config.yaml
n_layer: 10
d_model: 160
n_head: 2
n_kv_head: 2
head_dim: 64
d_mlp: 640
vocab_size: 8192
activation: "gelu"
norm: "layernorm"
norm_place: "pre"
norm_eps: 1e-05
positions: "rope"
rope_base: 100000.0
rope_fraction: 0.25
qk_norm: false
attn_scale: 0.125
bias: "all"
tie_embeddings: false
parallel_block: false
init: "normal"
init_std_qkv: 0.0579
init_std_o: 0.013
init_std_up: 0.0579
init_std_down: 0.013
optimizer: "muon_variant"
lr: 0.00735
lr_mult_down: 1.5
beta1: 0.93
lr_head: 0.0228
warmup_steps: 200
schedule: "wsd"
decay_fraction: 0.681
decay_shape: "linear"
final_lr_fraction: 0.1
batch_tokens: 16384
seq_len: 384
doc_mask: true
train_tokens: 87010000
steps: 5311
dataset: "wikipedia_en"
MLP neurons of a small language model. Each row is named by its layer, matrix (up: input weights) and neuron, and shows model dimensions 0-159. Each number is 128 + 24 x the weight over its row's rms, rounded and kept within 0 to 255. Numbers have three digits each.
Before each neuron's rows, "fires in" lists the words (lower case) most often at its 100 highest values on Wikipedia text that the model never trained on. A number after a token or word is its count.

fires in: "on" 14, "a" 14, "for" 10, "of" 7, "to" 7, "2000" 6
L4.up618:116111175103109123112154142095121112102142113107126150105120154125075110128131123129123120134152102140114106105109142132108123097147142062091124153139158150157126124106157131149124140103122114118067134106102150108123150152120132108118139130124148131140093150149143144118106076116110141133118156132133122149111151117135151194173023190125154188137140149118131120109113129146117126102124109116186110129144151154133154093162152108123141117140130126147131154123080142167106140135129107

fires in: "of" 44, "as" 11, "both" 6, "become" 4, "other" 4
L2.up630:135135098123127115146121109148148133124126170134145107163153144133088139148093162147137162123128157149108150140141165146125131112143071152151143125162140133118144140116096151096102123060124085156153125142155147113103166113137123114121148096178145155135159166151108110125127106127145101125114109111097087102147118061107091153106082174109176134108137125137131089125130135151165116153158071131105096175143116152150129111121112086124141141111162106122109122144147129153155135135089121

fires in: "a" 55, "the" 15, "this" 5
L4.up321:149155113115142126131134089141150072120132155098100139090105144132133124151102101112100098136159100111095121139149101091166165121137131134128096115128131130149108154162116090164119137152135115098147158133139138135129116179151138117145128090110103113109087116128123159106134117198106123107134153176180103086163139126120111112108123120124096145127144150151138151152172142115105166147159117076103119160138139126105113138122122171100164171121117192128129082137141158129122124136148170

fires in: "of" 17, "two" 15, "a" 9, "many" 5, "made" 5, "four" 4
L2.up152:128152130097147139149121182130117149123111138140152109122137120126137197101104109073115126141131118112153119084140138138171136148131155129139134108116121071145129112120148110146164154101117126166082085122111073141089171134151136133134126141138124128154116141130088146077082087116159155122106086131132165132140160114148139135127134151108130135131096091111165124106126114130114093107109067110122118146104135174129138114170106114081143114141095116153089139139094131164093110125091143

fires in: "the" 47, "during" 12, "that" 8, "brothers" 4
L2.up364:133131178108120146121130143095173158140158147114080136132135123112151119153093143080123137091163115132131158153160097109136124100130133078095083126180160142111118143103116110152126143106141119144131158154156127151128132094138146121142165114129171136187141136089163116098133089178104118114075110131171099103121104130110175130125134152156117148111163168142146116127146122116135096136119106120106108133102129116116144140132123113097102160156149170113170111120157149128159185118118137

fires in: "was" 53, "york" 5, "her" 5
L2.up534:121122130051134157139118126132133140124145137102100141089140116149124135114118070134117184111113173150148125142124101145109108128141141126115170101147137137134113119121128073154101120113094080123126132157113148103189091092150156120083112107160173113128174137139173072100122096129098158156136144109092119097151132123082139146121154144125129130127116122153129120088130096100107122119178082144133130160124168133123107115122121185113148143133123121124133090106145162137114111135136122

fires in: "of" 73, "preceded" 7, "among" 6
L2.up600:094115148124075125115105147159119112087160098112138117137201150164116156167140119112151091127140148143114127147145153091146119116118138133117152110111148132106078170122140154096117088100094125132140139114186143133177138100096134103131156109170118112133122151151141093143141126094093123131121139142132121128128126152153150120178144159142132148124158137168102157099125143182113104118174130133123120064163125132148128145116097095090137130136118096127137162138133160112105073130127143

fires in: "known" 28, "american" 14, "000" 10, "such" 9, "their" 5
L2.up29:134115113159154134157120152168135133111144120101129127127130153109102110183092091115095143137172168132129086120168155151162107116108083092132150152106144149145156132123158099110116142101124110125135152121164139096137121112115150147084144096143125142120140108162156136163116124102125117182159088107114140116120148083126104129101163135145087100129157149147096157139115127146097130125146146116123103110083114111118150054170128150153117141123123109146173151135093196136121145109128140

fires in: "and" 30, "not" 24, "t" 8, "that" 6, "which" 4
L7.up521:131073136126090108134134174119135114137109096130099140116129166140125119124121134119142105162121082150109105084143112109134108112168081131138135109110107111133103111096120124140128147135106156106134109152148101080107112139105107091169181132127135144132160125134152110164097157153133140160141090135156159085149164108123140129101100165130103143133098122121121136141139140106078106118171077068108090141143116144132116132140091096136110137165156140116149179111082121130097104146084150

fires in: "to" 22, "was" 21, "may" 12, "is" 10, "as" 7, "of" 7
L4.up545:146115198123156142116121114135124098120099120113118101138113140122097122130151118130122125136150126164114119115107171116072148132150132125125133092095151132074108101126102158102116125109100151156151128137142121108141164131097116124092128135107175138115116136189139162102129144139078146150157132131122172106144125171099138112116147178119150118116149082135142097140156084118173135107136149108090136171129130122143135103180092140195112127111076116107150093162132127139108139104146139

fires in: "such" 38, "have" 10, "also" 9, "include" 8, "has" 5
L2.up572:165084094135140106140114101092127061099146174153155135135134150121143159129133144120184128162158155117114104172090092129157125134108154135142098151127123109151166134132113124096132147132125140113146124152157111104111123118134153136127054122108125157130127121139087089159077119103142131084130145123135150152143148126128144077131140114113124110157145088113146153144175139128109078130119181112153145145094115140136114110161169115146130109095137137142108160112154145119175109152154112

fires in: "in" 17, "of" 12, "no" 7, "to" 5, "on" 5, "alpine" 4
L7.up230:140138151126119092130150156145126130115138098138147139149150094106130097144111142143146146135106075123127129116127105137119136136120144139147160130133124078123102126154121132075128077120138141082110106121120121143130143124126085131175174115105120151143094067125156141124101140137135143111131124083180114101182128136082120145143177168096101170129121124127097053135109137132142113120122128141124079133079125151179093094112141069143157127154105093122123101132132131104142125118124097

fires in: "to" 33, "that" 18, "this" 9, "each" 7, "one" 4
L2.up2:114180131133131132162099095127148085109102078134126126106151121098124125150116117126097143127113075133143114143146063123131126117190141098110178155136112162100112127107082128136140155075141167140134159161120152124119131097196153093146131127135110125118114157089158150125188126192155125106129144138123097106150130114133140102158140151127139184102142138153139114093105090084125155160109155126132122122096129126111110119109120117121123156158112130122136142116148124157117126142106133

fires in: "as" 21, "was" 18, "is" 10, "and" 6, "while" 5, "are" 5
L4.up425:116116139131109118155112072130114143169168142170128131127145136089091149135137106168152127121115128159136109130161140146141108103120157127109133129114099119133138117119157141105131175143127161105107127109120171147130143122147113114110097067117159140130116090184130122118119092153127118098159137101124154108148121136112122100136138173124117124110112131110143139041126156108102117137103094116118114192159123150158116120204145146164117123113145116078147107101161127145133119104091091

fires in: "which" 24, "and" 9, "year" 5, "time" 5, "that" 5, "later" 4
L7.up43:156070102146126079087114180120099166183137091124106126137128101108128145154120142153120127129144084131160118120087078134101113150119136108114149113139145115167148125128112125152127091128114128147117140103106126086148109147118141143151158155113110139104126112134142124132125115103125149157104125119118157103111107113156185149108141185139115183097091121110132103101109130115087122129139109133097084127147118128186117153095127179125137148146136104122084147102117122082117103078131110

fires in: "the" 25, "a" 12, "to" 11, "with" 7, "from" 5, "at" 5
L4.up579:138135113172105142157139151116153080139149132128153142140134152132087086144114170132124119089140144140128075134086083122154157132202123132139156155089153132136135124135137140114147114120111113125110122146139132130084111169090117132131135111126144109127138097132170159130090093157135072137179125128152087132127147112123132134094087122151121155107107184111106130121101104135120138115143069129156114150159157130120139139162092097149103112121071105117129098119113170134133144091141106

fires in: "to" 37, "would" 13, "may" 10, "could" 8, "not" 8, "website" 4
L7.up468:135095100130155132090131127131128115151118145099149128128127178164130102164144138088115133142119162146086122102175115115099099112142151123150091138096130128133143079110154138136146148107121132166130137141158117143103112137129147079136086113124122132138185143175113127118095140128145119122136107165142185167157147174136139144153124153116100125119142097147130126134073120065151115120123149122124104115097121139217119159092112146102157142131131104128130130100092130139071117138111142

fires in: "been" 11, "are" 11, "be" 9, "to" 9, "is" 9, "also" 5
L7.up452:120105171158134160111101145127129145124138156111093146150112179110106129104117135086123140117170153161083118123101123147119158128111144096103169163114092136106130096173115156131094108113140094099151144070132164135135163163141126096156132122146130104098130181082139116157147120150060118110143144158130153095142105142137137117119139161111127106127168116120146048103144124111112139145162121173111145121131127137150146090152128141145134106130133114149144124141161119140120131122178117

fires in: "of" 54, "and" 9, "in" 9, "for" 8, "on" 7, "civic" 5
L4.up557:094095128117137165100139123143113137126138073172096172106138176121144126144130106126122111114129136141180146190108113118102106136115096132113182100130149158090114103118107115119108171086109145117110135110111126127147128097114110124147138121098127109146114130167119113100143120109148129120144116086151115152148143118107111131148126133143117088099126165156130146147089088096161136097131114178154127127104118131127087092130103118132177065112091115168122143130135071096118113109127174

fires in: "on" 78, "at" 11, "of" 4
L4.up402:129114154112153105160141143159166137091149106129158102092121123165139089177119111178143116123110086129118134118088079103114147122137116120130116157135125115117127144167120134133165137103117149119112130091122107119132135132127126114144170102125147129074118151103140195163123119122150125145105136163159147164125137133124150121131115130112234164165127159120130116152134117117100103139177130113124126120104140131098121177091176120088118106100141108152138148122167141160122131116124100

fires in: "in" 24, "them" 8, "of" 7, "following" 4, "people" 4, "within" 4
L2.up97:129161174147107117135103136125131106135130122136133154113159150094071114176135111136110137122127116129142155163162126089163119090098152102127111160150136135146163115136169117137107139117139059118126068125109090133131168113149138146118117086163100137121123117135098091131087118141095073139130109150114095117096114162138114143128209138133140147107129122140126083133133162103120140187115126129129128107134106139136116135121159147157101091137095114124086131100104136158148133134104166

fires in: "album" 25, "these" 20, "film" 14, "school" 7, "song" 6
L2.up594:141108121090165092115081162123071103157125076096115168108167140115122154169142160111083109092106109136110101132116130102167101134141113117119152099129142112156141122142063090105105145105092160131135098099171126147110109131120125120094136085088130167078122123101076121146156159142145147118082082140113124122121140148151172133138136123157104135131090145139125110155156106136122109153145128108122100151152103139111138148132140146110117129117146152141140138131120089139156105121124150

fires in: "the" 33, "term" 7, "only" 6, "expression" 5, "chicago" 4
L2.up54:131083142127111134103157119102091113119104081127156171075119110132125125079113136125135090131105160119171123115112137143117148188122119118168113119123111116117121165193129097150107133169104168117146116115156152127140145154113156157144114123121156095086115152159111136115112132139131140102156154176159145072080188133123133160114123122132070136129108154115139148148166145127109126177151133143101136170127149142140135139136115116136151149099124128105138132131103097137122120157160162

fires in: "to" 50, "and" 28, "or" 7, "from" 4
L4.up576:114150166164100110136116112126102114143153119107142160148133137084091175117120092136124142068130117158106137128097130128135137116112120128148098159124058106100124132148121139110158112142130100141146139126134090113133121140156119150168112171157090136163118113119194105128139137123124101111128096129128113144141159135165131099114119164117177168150109119116103075099143124132142129111156145113162168100125164151096115145135156150155154177123050107110148092116122124110134122149150132

fires in: "was" 27, "to" 23, "would" 10, "were" 8, "population" 5
L2.up227:122122117093143136144078156116128124139079163101126103133108139149167126124153120113122139173146143142139101091082125114114131090123112148117141144115114138115124129164093120121104141148128118085158159127091133087126087137045135097129131124151143126119178145187097150093127154119124135123165156110098147151163118168126170090102123183169137116162140118169164100118131133094098128128145136105122148105143100110121140130140138140086127160120143130126142135118142096120161135085162131

fires in: "in" 38, "of" 25, "known" 5
L4.up475:155116155134136108112153137140104144093134145158142144153103127123150087136157104124136101098131134109148091151168162187124079143122109158110132100140150142132056136128128137179128122155137141124112169120158140157169146140144130148132096109139115140157100101133118104135098095078139152167168107139106105154117157179111111161131170131109097146128129109112171127142104134097123127154118094124115126158111141114144181106137093155125088120158106109173138135128136099106137154111083115

fires in: "album" 27, "film" 14, "game" 10, "club" 7, "song" 6, "pld" 5
L4.up129:133120109116160180076077122114105112098113119139105136160122134140126088110155124137118120124114156113134128155139152109147113146144163101133150094140129101131107141158116103145119147138141140112125097088060122145151121101124102148156158093136186127114131154100098158160122126125125092119116125141106115139139119124150162144107150123154098110162100136139125128178110146112118115124228147165144151168133098104089091131150124132120147149119120145183141117124147082133136172131103141

fires in: "1" 21, "3" 8, "1990" 7, "6" 6, "in" 5, "16" 4
L7.up359:117155132119118145139140145126138083153140133099169119104144143127156130131104099128109129113184129123101128108161160158096134120132163184187121134105111196175141120116136110124132119095126114123101146101134113112165106156150079150133109152116087120132066127138138163149122122137104136147130137150136136155117144147194092147117157167099144131134112153143152087179102139128090124134147114123186111139125123114116142138111142156136118103141113152110078144152153089144114173116126135

fires in: "as" 39, "to" 13, "and" 10, "including" 6
L2.up365:116092109135146151168099129114124125102147095088106095131131103117115133190098140152137118118118139155129117183118147193152106149168154128130123179087115106120132119112108150119142156152124134145081126160142133080106110122116096147151157116148071124135136124170128128131152153113152120140120115111154108147111149156146102201146148162099153166123105121108090130106104136139192141133147123095138119113126136158150122097089102127137129086149115096105124126125114107138145176143126135

fires in: "during" 29, "in" 13, "several" 9, "following" 7, "other" 7, "to" 6
L7.up338:122100120120130123099136142154115125127104126127155110159171108062129104156107070149121127170110119122115115160110145145101122094152111113155120146169133126110109110105106117153143136121178134092113137116161131136119121135102129103188118153125100110155148125108122118148151143104104138117114161134132143122171150095117100124114124108137114163089134124119118143142131058098113130119135137086143162156136013130140130135117078109079130137106131103137135151165122143111130134138121093

fires in: "to" 37, "on" 17, "date" 10, "of" 10, "single" 8
L2.up582:152092144091124099128136179143121073148142121097156140147147124142078101123149165108121105109129116124124109092133159121139149097130167146143128091121144134138129128127148100112131137115123120153121117108171124105138127112150142142129157119154157130113125141144117095130145116146126110111119116115149074115144108136114140152112132163170116146097162141141086152159095095159101062119174098120088076122088144150074167125126157128064165108124132100179138133121128178129119134130137095

fires in: "of" 33, "the" 18, "000" 7, "for" 7, "last" 5
L7.up133:184126138152131160168106156142104108127132112118120115150168113095110167140130133128108138171161115126094157139123102132146123125154107151145087167114129106161151145126141151149110090158128138155129163121129136117123160200101131130117113105131098117157068111109039158156151121127114128145126147121134146120140157099145153141086158134137157153094123131151156124123158121111134130097125127079118142144166138130097092131121113092092146124110105057116140126154153129138151154141144122

fires in: "most" 27, "as" 13, "more" 5, "very" 4, "still" 4
L4.up310:135131110095095191104110128130139152089103143141141126144112159120129126166134124145097128126134178128125135091063116116104152145127093131120141121110078127148141109103100157144102108116146130140150155113155140173117171122119125118092129069135148086099116128134159182118156126135151126141132127111104141111157121140105125109103107148142148075138153075103128147106149073102128117127121127114148109126185112130118123083177188119134138125079109157096100129117136133111145122114146104

fires in: "to" 19, "can" 12, "la" 7, "would" 6, "will" 4, "did" 4
L2.up335:160169124118114149152109105122140146135114159077099161128128104118118093087141102075120131113125108118142107170173110100102129113181115107077099146121113158114098131141132111136111124121148109093144157153101130140143145125147089101131157128134165133132108148160105114135142082120149135106120168167106122145154143128105122157134107125098092096133129111167169073110142155154104123065123162123143142184148112158103147103112106148114124115130100136154155118100124130151170162107104143

fires in: "to" 24, "and" 16, "or" 14, "known" 8, "carvalho" 6
L2.up547:138079140141142075106080115115124134116119163140122133110116106139120129165136103118107143167129082135079138125105154097162129140105136080090147122142073157147164130112128134131141101162172122154116145133093137115146115180131140133126098133177132125153102105125108117133086092121167126110151136132100119146126112106162113153081120156174098136109178117165112119096145093162105142133161173135135137147132111111140135073134115156169131120130083128117137157122140111126119127143123177

fires in: "and" 68, "with" 13, "he" 9
L4.up79:126144110124092132130152135137136127106152105137133127119136127090117109120070064147126130151061157124086120152082091127104176144106151101084106091121125098130165082110113116127179091132125075146116136122136135161161093135115125143121114152113162150132119127107121101143142122100143142121117124164121146144131128124146134136164126124103144115108138109101153152082112085148122094153123146102173135156112099102129131096117171156109091099140115197106110134138131126154122094139142152

fires in: "of" 49, "other" 7
L2.up50:135125123109165149133125107144150138132098126136099107167213121119136141166158125123134103146148096134152125118143171114161134119140102077135132135153146131194111125093145124113152119117142079157111104127160099148141106115153112133129145145173161138128135145181106104130090137105137066128087124134103127161145086139119056171144122173125106126112118120157108105144169132129129107146129151149113103127154125131102142115133114104123083111105148142127110126092103129096147089144143154

fires in: "is" 32, "an" 10, "party" 10, "family" 6, "as" 5
L4.up596:138129159143126152141102115066128158144071140112145111147125118122123132122130109159131130155095121116129137142101115147117148153125136129154119116084126152148119115099108136150131110125111045124143137090129151142138169138085116100094095133129162083119140107164130181145099102100159147107149144100128153116163140144152136151132136150146107087132172086145123132130141141095088115111094140111146167172121073109081152101190143135130125116092098140147130147130129108129169154135127127

fires in: "during" 19, "in" 15, "following" 7, "another" 5, "one" 5
L4.up635:162136160119098104119141108160106114089117106157160087134130121113160153133074094125100133121155126152162098157131120186137122109091120110165144135152115158116133079156102135151122147087172104147135136128122125137124125155153112129167072146093113126119084128124171113110132115157164132125121156133155137166153138130157179119158152147138094144101127160134151131132152115106072137123171106114118157104108115109141134147148124146167120124078115077108093097153130134093139140119123114

fires in: "it" 53, "there" 28, "this" 11, "fact" 4
L2.up361:145091157130104059119103078159109094111136119139115129148131151123108155133137129128118120112118174105143122112131150116129119146146126111166112113174115092110090135149120082130154161128109109095117117118152123145124090121143138150158181105113171189148121115156169090145148124143138104113135116141123127150149161126075141130128129148113110153125121134115108087155147110111114135156166141137115077115123148151124094133153099152160122152197153168117090159093116162139101151117153146

fires in: "born" 30, "place" 9, "working" 7, "aged" 5, "turnout" 5
L2.up248:123125168140156095139118144139127144063135150142147130146131108144109100126100082103122149110135159120148128099118128135181121144089169110133159122125167143153106096154116149136136116129151108113083133176108145122109136119172136141144114161169094061144126078151149119143163119122146120113124078088127106164118156130153128158141121149120131136120111177101089128133109145057093088123128132135110141089120131070089140156134104133150113147137132137138106106141118115103155142136108153

fires in: "not" 19, "to" 17, "t" 11, "and" 7, "20" 4, "td" 4
L4.up470:125117183129074116134132122109173136161127133154142121139114133146103128119156154126148145097128129174135130119124126104160131117134097083118145128120105145140129086125175135101168135129111138141093155138113079118072101143128107133116117158133093162122129123128118169121104122184109062102096106136116121078135134155104136095124129208123144133127136148148150105111094103137123123073165098140158135135113113130136091147149107118126114130159104124134164113110123132145192135143122170

fires in: "with" 36, "as" 24, "an" 6, "taking" 4
L4.up359:107162145141098108131104131129176107124143098166125138134210135137120143104092121180101090119118162127100125124102147118119182143147121108133118141114128099084154096116085114141121105107165087157167115155107144122135146139137086147137122134147100091159123098119092169164151110110100119108148107141128151131144189149143134090124143136123145136107125112106126164159132118104092168148104172125124125138121097125106129118071141131147118085099119137150111140155169116155128134098118135

fires in: "of" 31, "place" 15, "in" 6, "during" 5, "at" 4
L4.up312:138135122078118143142168121124155141139137146144117086148157112107090092094163121143099108118127130117095103133117133133130130142084158098142138168126127113144107078171162079155120094114137144158098117118086163133108139158183120148148091105131140108150102128145135093141117117140156129142151115124157127139121162149138115148122137141137159188139116145171148136142161168135158124139149063117098105135107139146112157132143184100113125159129093133182086134156127153136127137131111168

fires in: "would" 33, "may" 17, "total" 12, "preceded" 5, "could" 5, "born" 5
L4.up296:124114098136135085141114125091147149137137135121118123088107141126116085115158153085097135142093134170138133058158121110115102124159120127173117161145110123098146132106115125155110103110099104113100106108171087142139152124100075109140158157161124123108138151159139122169120138134119101121161124125143114102134111187131142092142109154069139137101159158126140083102151095130128128076102140111114182136088120115146136146107098124156145157143147132106126120109146144133174138158139159

fires in: "has" 31, "have" 21, "had" 8, "went" 6, "u" 5
L2.up599:094128116107100114128109126141107053123121142172116111121133124120115137122109157136134132093085137104144139145106135124101130126121140149125110131136156153156111134169168146114129118147125122122134184169130075133116147127126106127167117143160152164145114116144083084125113164098124129160092078127116095157135118132142129143140163148148142158111096089098181108121136101091134118135100170061154142154102098104127100141146165140092127096167148171143122103142163095108143138128123124

fires in: "to" 38, "not" 25, "may" 14, "could" 6
L4.up336:111113159086121139141094139108103119197128137130137156115103107141124098135142134131116130180094130146149102082114140105130093105152092141087101110125100101139135167086109134130116096114132121118158124171166087108116127172098092110147154129086153145142128164149154132143116131146138122126129113152132176124140096147128108104114153177132148138121129119146122147153115147140108123078176122113123143121123140126140111059122116119164135146133123172094150119135107133125114100127096212

fires in: "an" 78, "another" 4
L7.up517:123160159151132114124130106147143149101125129131110127148144101141160095158089111176154138094125125092115108100120144143149146144088145124138131120123144155079134132146139146152145096124150131144096125114102132118220162120098112137124101124143066107119144126121108132122079134132097132094135144121122141149100128124138189157167122159184124154153123119113127162162152100135156141107068137122123156079116129105123161129139101124108137135177102139158132096117116122174139108153133169

fires in: "of" 59, "000" 5
L2.up449:099141093144133098088172125104161140161172151140129099134186143140156140130102131133144122101155119133110117112103128128132132114159121113135147107158092104099112124158154061135146098155151097093130127138148168072156112099109110128120087126099095164063146118124100113121128166102170137143118158104147123129100130193110145129105113120133121115149134134155138154114135134128112164131157122125156103140109109137144139134162115095090187139134085133130154116123127151161146163135158132

fires in: "it" 31, "when" 8, "why" 6, "years" 6, "there" 6, "time" 4
L2.up399:156108127140095147099070137132140141149116127181143116149166165137119138139094182099134137148104091125128112147134104143167100162135137119124153146134109168164120079104137122107103124122131073118099105080116149128144114123138092141111153059141136147165151113131118141183130117168127101122185160150078123105144169116089105112141130146118126138122133109139099129104121131166086139131156138133139107160109163144130132141141123123153156147122127118147130111091175126127124152154123082

fires in: "a" 41, "church" 14, "an" 9, "one" 6, "8" 4
L2.up422:152105152130071144114130136101121100080120162144109110106166107140109126161181169165109157151139118136121111091166143136139132147160112126126154147169117129139114104139144123151104146089122127127157085121125099116170126135173133088125149131136107105127132085123137089138116117114105121099110115179091109087129121097134087166140155105122113141144127129146111072128113102088160129158105116079194168123162137118140125153109144106139131133108154157155093106141132128123090131142142147

fires in: "of" 24, "during" 12, "had" 11, "order" 6, "due" 4
L4.up375:117139113122118113100147151089131123103117135131138111109135119115104123099151124136109130092097101095074114144134152145100151101101145134132114089140176127125139100114141073182115108124148145144138111145121112120117128137146113158164085101138151150170156159135134105106156107131127106132175131155125137100136131135111143135134188154169165198106129126133150146059119096124115091156119118098101166158082115157145117099141098128090090142119145122140113133185095141128106136129148135

fires in: "s" 14, "the" 14, "of" 9, "and" 8, "dancing" 4, "at" 4
L7.up407:157158178063135146155145159119138127121103156118068124120150159115149154115096123132133143128104110130102200154126132135151152096143146145163103120132132087103142129160120142115107132148110167116113173122164091115147116115137108137098131139144084134149118126129171142179160118178112145131124087130126125140127144110120156175119146134172109138131112161120138127104151122141100111145153126119106126214144140123144118133136125115120103158141129123137159161088110118082110124109100085

fires in: "may" 17, "known" 15, "could" 7, "recorded" 5, "play" 4, "useful" 4
L2.up390:136109125150097144134103177137144156167132129114148114120124161144095149150130147134131110138131131148089102095088153151110118126109081118061119169109106123136126143148129118152136105094122062151066148090107156114136118126101150104141119148115138140152156108117162168112058156129126156128114141135126156161095090133121093098112107133115114123133147136133168170137146120116109122103142088145102116144122081117128143071124114137147141173099123166135149087132122115107104150106101127

fires in: "of" 19, "in" 19, "for" 14, "social" 8, "political" 7, "from" 4
L2.up479:099130145090108166098114146178095114120137078128093127146158106115125157141117137141136080131120131148154135159106162098075145103153136142064117135092154163128137131124199108138129154123114129110112107153068126138146094128124141137133157126152123092137112105166100071111134152160147150145142093141096121144157184108101137137105142121152159152143101153146162122098105113131154086129166132102098114118139097150114132106149111098132106092136114130138139117130095148141136143109129145

fires in: "and" 48, "of" 15, "on" 13, "in" 13, "with" 6
L4.up329:091072117131141114078133142162156128154141108150094118158161096130156198117155138143129118115092113160159097139114115163129086160099089144125127124131121132188109127142109148101108101107125120170135140112094154167107159125104137127114136118115116147103100161173114128137093145176123135149122097108132132134131168127098124154136154135134133135129181150140088117134134105137168128138116144131141137107094126100110164093146127121073168085137109105138119161112108118092131082118116125

fires in: "to" 49, "may" 16, "would" 11, "could" 8
L2.up272:119103156106100099128124131155104169145098130127139149102105146108146093134087120091113116137149164161136095110079149132100114128120132151107103117118098085141122131151133125109121119155144139155163160119092125110112124169105097138135123116104175136115129152167129136159079120181110162125165112163109167151171091126128122115080181156150179127132133110140164125094120133127097130106143123085113120126127128130101117057146095114135147161147110123105142114099143146140110106106111173

fires in: "he" 51, "she" 27, "t" 10
L4.up445:108094131104127171119107117134110116116134095142108104157112079159137148133130127141145115136121096121152100120150116132097124173142136170089139088154129137130140129131166133147119157156104094146079167094122100117133118195164120158099144126122127198112147101123105096104116133091149166135100110124135149164128162136127111122096146185141124152123122163112167140084108144126119085154155114117133140114150133135175110108141148155137132120115124153097117109077074153108126088126127120

fires in: "his" 24, "season" 19, "time" 6, "years" 5
L2.up495:096097101134136163149162149115114103133144136128131123107100101123140108104125139142113126109114151140141089107121097138139111174104156109155141087150135104173110129121157127130108135115098162139158129140132120114187120120094137154109139117112149122144112122146157157126150129138149186119231150149117104107122153124155155126140105100132095093136097112129157141183166114159173140125107137117133118104105126146140131144154130143131111199155075138107125110132154116087098131127164151

fires in: "and" 53, "that" 8, "which" 5, "later" 5, "had" 4
L7.up206:123104114117132134102111186120097148146121101134110153131175163141105136118093092100119134124149109164078159167121123115091101188133156153124110076107131148104147064138138148144094142149116134129124142113102120111125123098112115158151090129129116128112090129124117114128158137104157134120130171098154137147167098129114123118097161200126156176140142109145123147083132103128125138113114133100175114117118114144180162126132132136087096142182124126123142142146146118157126102136103114

fires in: "more" 23, "an" 16, "very" 7, "most" 7, "less" 4, "it" 4
L4.up99:155097115102097167147110145172134150127133127135100120140104154140099137105137119144151141157129126139115068139105125099137149117127122086121128098111075138143139116127105130142084117102080067101154144111116103132142108178134148124125157127127160083135084117121111146127121117094139115128164132075131106139144124101149099121107107131168149110154143093148132103122176068138091093146114151147144124076162124146145161123142113144145142143128082111130095143059112135124123145129155155

fires in: "can" 17, "not" 15, "that" 11, "who" 8, "t" 7, "to" 7
L4.up354:103096119103131148171169155160143117127104149173140103141154133132118108180145127106124136154114169166134112107083133099124153122154116121123151124117125123145116126123137119126116122102147064122087131098129087091091138154097127129123125164126108151112157111160156151117122183114135128109120096151104156125123092160117145120131116211127147093124183137150152084141142141124140093115167149141149109127140139119156131103107123112144116141181095131126104163105135144089118126105141183

fires in: "the" 32, "from" 7, "by" 5, "on" 5, "5" 4
L4.up554:123138176125105154157092118125154123149138171089144123111181141114155126126146109137118127127129094114098156099160130109108170127106174111114061109148133104120144147128154104098111090154102110114114166133153137150147135157151159141146127129137127083164128154142155087094164131132111170147128147129152121116132103112150141151142147132116126136109094087169184129109136140112090078088172137109120132150113131145143144149150116086101129130108106166111171093117112164117173128117141119

fires in: "a" 40, "american" 14
L7.up173:119122148142130142149159130112128097016138143114123125114139118131158096131132088140162093115152132129158118123137123130094093158111146124154149110104170117076168126114163102155128120141172121123165134144107143150153132165119136123091095116139099085141153104121139136111165106136111106112133126141120170168129177076120120141128124100155105114126127118136132117148077130131090123127157119117206144104137162109101122106120132092134111158107142126159126086112109112117109139125118113

fires in: "and" 48, "to" 15, "the" 12
L7.up604:108098142152114101097112154120108163130139111115129154120147112147171134132120127114117127106124129148146162096050064110112121138121110097114132136127123119119136137159122145078170118133132147150117188112126130099118147162115150137206132137163094139124141142144126140132115116113150156110097121115099150107121167108107127143162129154178112205129147164151171082145106125112093130138161090072140140139109142157134117151124120124161115130158124122143167115111105115112120134127152111

fires in: "preceded" 11, "for" 11, "succeeded" 10, "as" 9, "made" 6, "be" 5
L2.up503:147142133115163098128094164101155101115179111129196145114155111143120154084142136128126148141123127115137139121116108133135130134113106126135114081097122160101127137154124113135139169148127147120174138079170104121091156127086105118117129092073110078107158129102142151102129117155142119127138136142126137137158115139158138106083106121109178119099115103134087143069138155127126145190108141160112121139098120110141107115102192140143118079111119100105151155124125142113162115150128127

fires in: "part" 24, "time" 12, "years" 6, "affirmed" 5, "age" 4, "n" 4
L4.up622:158141117100146144138137142105147127118144080134165111137150149137100115096120124155156141089121106141127116138110086131125121179127163133131134118125148155121169076120152136129157086115169113131095112164130094127143119148164147184128111119103154120116133118120100129129153073130139116110165097143144133126146130123151148153134167101087089150143137119101139175166096132104161134151152158144154070135119132148126111140117155118145167121129152144141099084186126133164084117168151082

fires in: "that" 53, "during" 13, "1880" 4
L4.up615:120131152069129135123079136133109142130122094131132127119131108102139160152104138106116157135151137163146103145115111174118128107106141109133100094189148152126091101090118035188127157128104114134115124112133165100110158109147123122158114174172136154130100127089155122109113131132148176141113114113137058153160099139143185115148140117098131118161129130110119141138161096123099120119141123137136145153120084124148145140107144152096110117135163140109135116109159122134135100107142131